Weights of a small transformer language model: normalized queries and keys.
MLP neurons of a small language model. Each row is named by its layer, matrix (up: input weights) and neuron, and shows model dimensions 16-111. Each number is 500 + 25 x the weight over its row's rms, rounded and kept within 0 to 999. Numbers have three digits each.
After each neuron's rows, "fires after" lists the tokens most often just before its 100 highest values on Wikipedia text that the model never trained on; "fires in" lists the words (lower case) most often at its 100 highest values on Wikipedia text that the model never trained on. A number after a token or word is its count.

L6.up299:474563534491516476467518527505527460481464457483509505441512524487515471498476470487473493508490495481477485473492490491508546518469492503525475550480495485538538534476503461525515496527512476506459514530505499522519496503447497490505491484540516535510525507489431503516462517483513547485
fires after: " f" 33, " bro" 10, " m" 7, "r" 6, " |" 5, "b" 5
fires in: "father" 22, "brother" 10, "mother" 8, "team" 6, "son" 5, "club" 5

L7.up275:503511475453498487527492473508511491492497543541456494480511487537488506477490545507480491498490501480487497490491500520535509463526508555494481497485468502521505482526495482459463522486472476540467492470493493506558496515496502498476495480470499510465488510516505518512509547496515517499
fires after: " " 76, " a" 8, " \"" 7
fires in: "0" 74

L5.up122:512487527518513495453499462474488509485511497500457482502554512501531467505492533539494477547487480492529455467509489545477482503529506504500547526460513506511480485503496488562435504554499468499510526476471501496561508487477493525515516426509519475528502532487487502487478491491479505435
fires after: " University" 17, " there" 12, "ar" 7, " Sp" 6, "E" 5, " (" 4
fires in: "of" 25, "known" 8, "were" 7, "early" 7, "aged" 6, "spring" 5

L5.up71:475530501463464492451508495542512512516514487445501495468524495517466483502514515499532497488533459497488472483491500485485522496509451503499531471513508460506489517509484513486520506501499523471507527508470487509519499501525559528496492474470510485508485506433483481496479542526497531467
fires after: "at" 15, " Spec" 13, " spec" 11, " ty" 10, " tra" 9, "ot" 6
fires in: "special" 20, "type" 9, "platinum" 8, "train" 7, "motor" 5, "matter" 4

L5.up17:490504481507506472467511564536506470469492528499540520487525494471480519507485493487528524524502465478504525482478461534478497478460468481491508482523493540536448480541518493457512508505501484469444502468456516523588494507497530527509465467494531454459526517448457484496469523489470542495
fires after: "0" 86, " A" 7
fires in: "2021" 21, "2020" 17, "2022" 12, "2023" 10

L6.up363:511509495457501478491533534519515529479532518526462452453513490538512494477484510533493489514554504508512447480491473527513501473520515491495524511496458490485493501492520456486469495525522452500531506497499465555504509512514475499508501501527497489511478495523474484467499499515515526495
fires after: " " 66, "-" 13, " dis" 8, " sub" 4
fires in: "0" 60

L5.up386:512524516506502522507458535547517492480495536512438521472510528494495528480488542488485504531511512485525460451527475537491531486514499503521503537520511503501571473470487479528508520473559510511531525492485503510510536521518496468536512490478470477467492484487477446482479484513495508454
fires after: "–" 29, "w" 11, "." 10, "eat" 7
fires in: "0" 31, "software" 7, "weather" 7, "website" 7, "1" 6, "release" 4

L3.up141:521473463466496477476480517551516451531509504481482473503538524490484490516512501477505539506521495494550488473504504473502517491456472494548463480508485474510480511502553489503470531511540513501446516517486492542527512560529513496476494486498524459462478549520501477499460534475518543457
fires after: " F" 26, " f" 21, " Ele" 5
fires in: "festival" 26, "act" 12, "actress" 8, "future" 6, "activities" 5

L10.up176:527497480484495446483435522503517489504518440478510468489557499516563524484509537510515473496486489538500513477494485496510476479514500515498483504442503496542503479475502500490465482507509467504469474480530486470543523485523512469470509475486486511434499449475527476505492516535497514482
fires after: " " 69, "1" 14, "4" 5, "3" 5, "9" 4
fires in: "6" 18, "5" 12, "7" 11, "3" 8, "4" 7, "2" 7

L11.up20:494499466487517508525514517496474469473486453511504530492516513515517483522499504473496487529461498467506504485505534528455530511467504506542516513508507457515485492490459477543504544505486490514467496499464514521522474485514502503519525481543494524490481530518504521501484496478509503498
fires after: " f" 20, " w" 10, " the" 10, " bro" 7, " m" 6, "augh" 5
fires in: "father" 17, "wife" 10, "club" 10, "brother" 8, "mother" 7, "side" 7

L6.up216:467514457469522490482517454488466467492492533496498521500554508508530449468476479526492514470553447520482496492479510474471518452522493474510543500447482536531479479506538496482511507500467499467505534520467487532524493531532494508479486469504530487462503541514479493522473503475516531455
fires after: "," 25, "." 11, " I" 10, " (" 6, " and" 5, "ec" 4
fires in: "as" 49, "since" 9, "because" 8, "its" 6, "if" 4

L5.up84:489515528492532486495528540461494498463518453489460519538562515512512468562511535558486516523505504528545480482524488487480482471479496504484496490437519492501508461502512494477499493476542526524497537467518468489529489480490468472482531512490518446462524489505482488512526531495474540489
fires after: "." 31, "==\n" 24, ".\n\n" 22, " ==\n" 8
fires in: "the" 73, "this" 20

L6.up212:500531475471482462457478494503523487501471497509446463477513524505510458518451512474456478526514487498499507489495483523490502485472502518491522513469503514530469526475532476505446474523549449496482538496522494524533518471517468478538506476514497491529515480472499492502525509505533554478
fires after: ".\n\n" 26, "." 20, "==\n" 12, " \"" 11, "\n\n" 8, "===\n" 4
fires in: "a" 27, "after" 14, "an" 11, "according" 7

L5.up258:480509478481477490492497539523497508506490486493516494470532542564550498523490506500526527486509437487497475480458443527490491517539466497569507554482518485525517565506496475486468490515473464497513507501450505549505495490486515479523550489491559467528505540510478469473514501472483498495
fires after: "9" 99
fires in: "1994" 16, "1995" 14, "1999" 11, "1996" 11, "1991" 10, "1997" 9

L3.up350:495491473504491522495480533520484465503502499478486507472522461477507454476539503493470495570495510497528513477480500521471525469493501504530488540507522505496516483492471490524478551479557498534463488518480482546545491466500525487536489501548494481463523478458454509478494507470506520460
fires after: " f" 33, " w" 21, " F" 16, "w" 9, " W" 7, "W" 6
fires in: "festival" 27, "father" 16, "west" 11, "wife" 11

L6.up50:475524502503490489500488490474489496463513501503452508447561483535472484474461525516528497522505504493515447495532476546482476491472494491508487504463471502511410480493494494464489488525507507499465548469536488518533483521485503473504483493494499475457484510514527492499496513466527548474
fires after: "," 23, "A" 14, "." 8, " and" 8
fires in: "after" 34, "with" 14, "following" 8, "as" 6, "like" 6, "upon" 5

L9.up219:518517512482475499503517529510509465483471500466466488511533525490555464475461511534528490499505485500532491480478460532491524490518487500490452505533499480500473501503543514503506517521484462524447489479488513498503520513532501508497505483486508461474506509487537548466479529480487549463
fires after: "," 35, "." 16, "I" 7, " C" 6, " wh" 4
fires in: "which" 53, "it" 25, "what" 4

L7.up35:527478496504486500490465515472518479503522509469509470468524513536499467513485499495484497481530483500500499488486445532498491467493508511505488503499514489479465495523548483567523499496476507538491487488502474468535493492501449537530509472517565491509529536464538500532476530452520555481
fires after: " The" 19, " the" 16, " A" 11, " an" 6
fires in: "s" 27, "these" 18, "following" 8, "according" 7, "their" 6, "two" 5

L6.up148:505510493490467480497503495514484511527475466474453515523520514483542494501480517445484521539505479472499506479526466561479515515475484512501504507511515485520504497505503512524482515545496471515557491439484485545540456516505486501510505480496518432464483502543490521513463503475449520474
fires after: "." 46, "," 23, " where" 8, "S" 4
fires in: "she" 52, "he" 47

L6.up319:518497518486457529451520514459503511450497508491517485460477508477495500498518490508509488541537479536492540485519481458472498471518504539509531525481464532497447561487526520499453499485471528544502500478480520551532532495519471508497519468522489438462505549477502468502503504519499514457
fires after: " vers" 13, " C" 11, " T" 10, "g" 6, " Z" 6, " Reg" 6
fires in: "version" 13, "tier" 12, "case" 12, "zone" 9, "region" 7, "scale" 5

L5.up126:488477469451492507447480472458504507522467522510509475476541466513464508462443459525527491513505480487509493463492470504493525482453505519516509480501534483505484541507485535527409493496489484481511522478499478501511498463491527507491522453520529487498543546494470503513535530494492516448
fires after: " United" 30, " U" 11, "ether" 8, "re" 4, " Ch" 4, "ones" 4
fires in: "states" 29, "netherlands" 8, "to" 5, "china" 5, "ukraine" 5

L6.up290:514502452454499463476513467499538502474476479513491492521502531502501455505521489508497495465534502497529520482472466493500489485530484506496487496479491538525446548443480490513481514471497471512522477427474464506527489511490539459487507401501540497515524501500502505517469506516476553511
fires after: "-" 19, "S" 14, "|" 9, " T" 8, " S" 8, " |" 6
fires in: "no" 52, "two" 8, "some" 5

L3.up291:484542530479484515476534498507488497496517559517455527484507522475530490483530497502500500547477488491541532492463460539473525499529500520552483528475550465525484514461505512546446531544500477507476487439528454502511513517520519510530475486542462469509531521480465526506465526473461515478
fires after: " w" 25, " Ch" 8, " m" 8, "augh" 7, "S" 6, " s" 5
fires in: "wife" 11, "story" 9, "mother" 9, "sister" 8, "daughter" 7, "wounded" 6

L5.up286:534535501473479491458513488465527505517498504509497514503512524536523466470519509515505540560547523503495487481491469472472497497521503486542493535486493507549507514507530507463490516542520450477497515502487524543565496519470506520533519496505514453482471498476459482507474498473540581474
fires after: " at" 26, "7" 9, "0" 9, "4" 8, "8" 7, "3" 5
fires in: "the" 29, "and" 28, "to" 14, "n" 10, "of" 7, "since" 4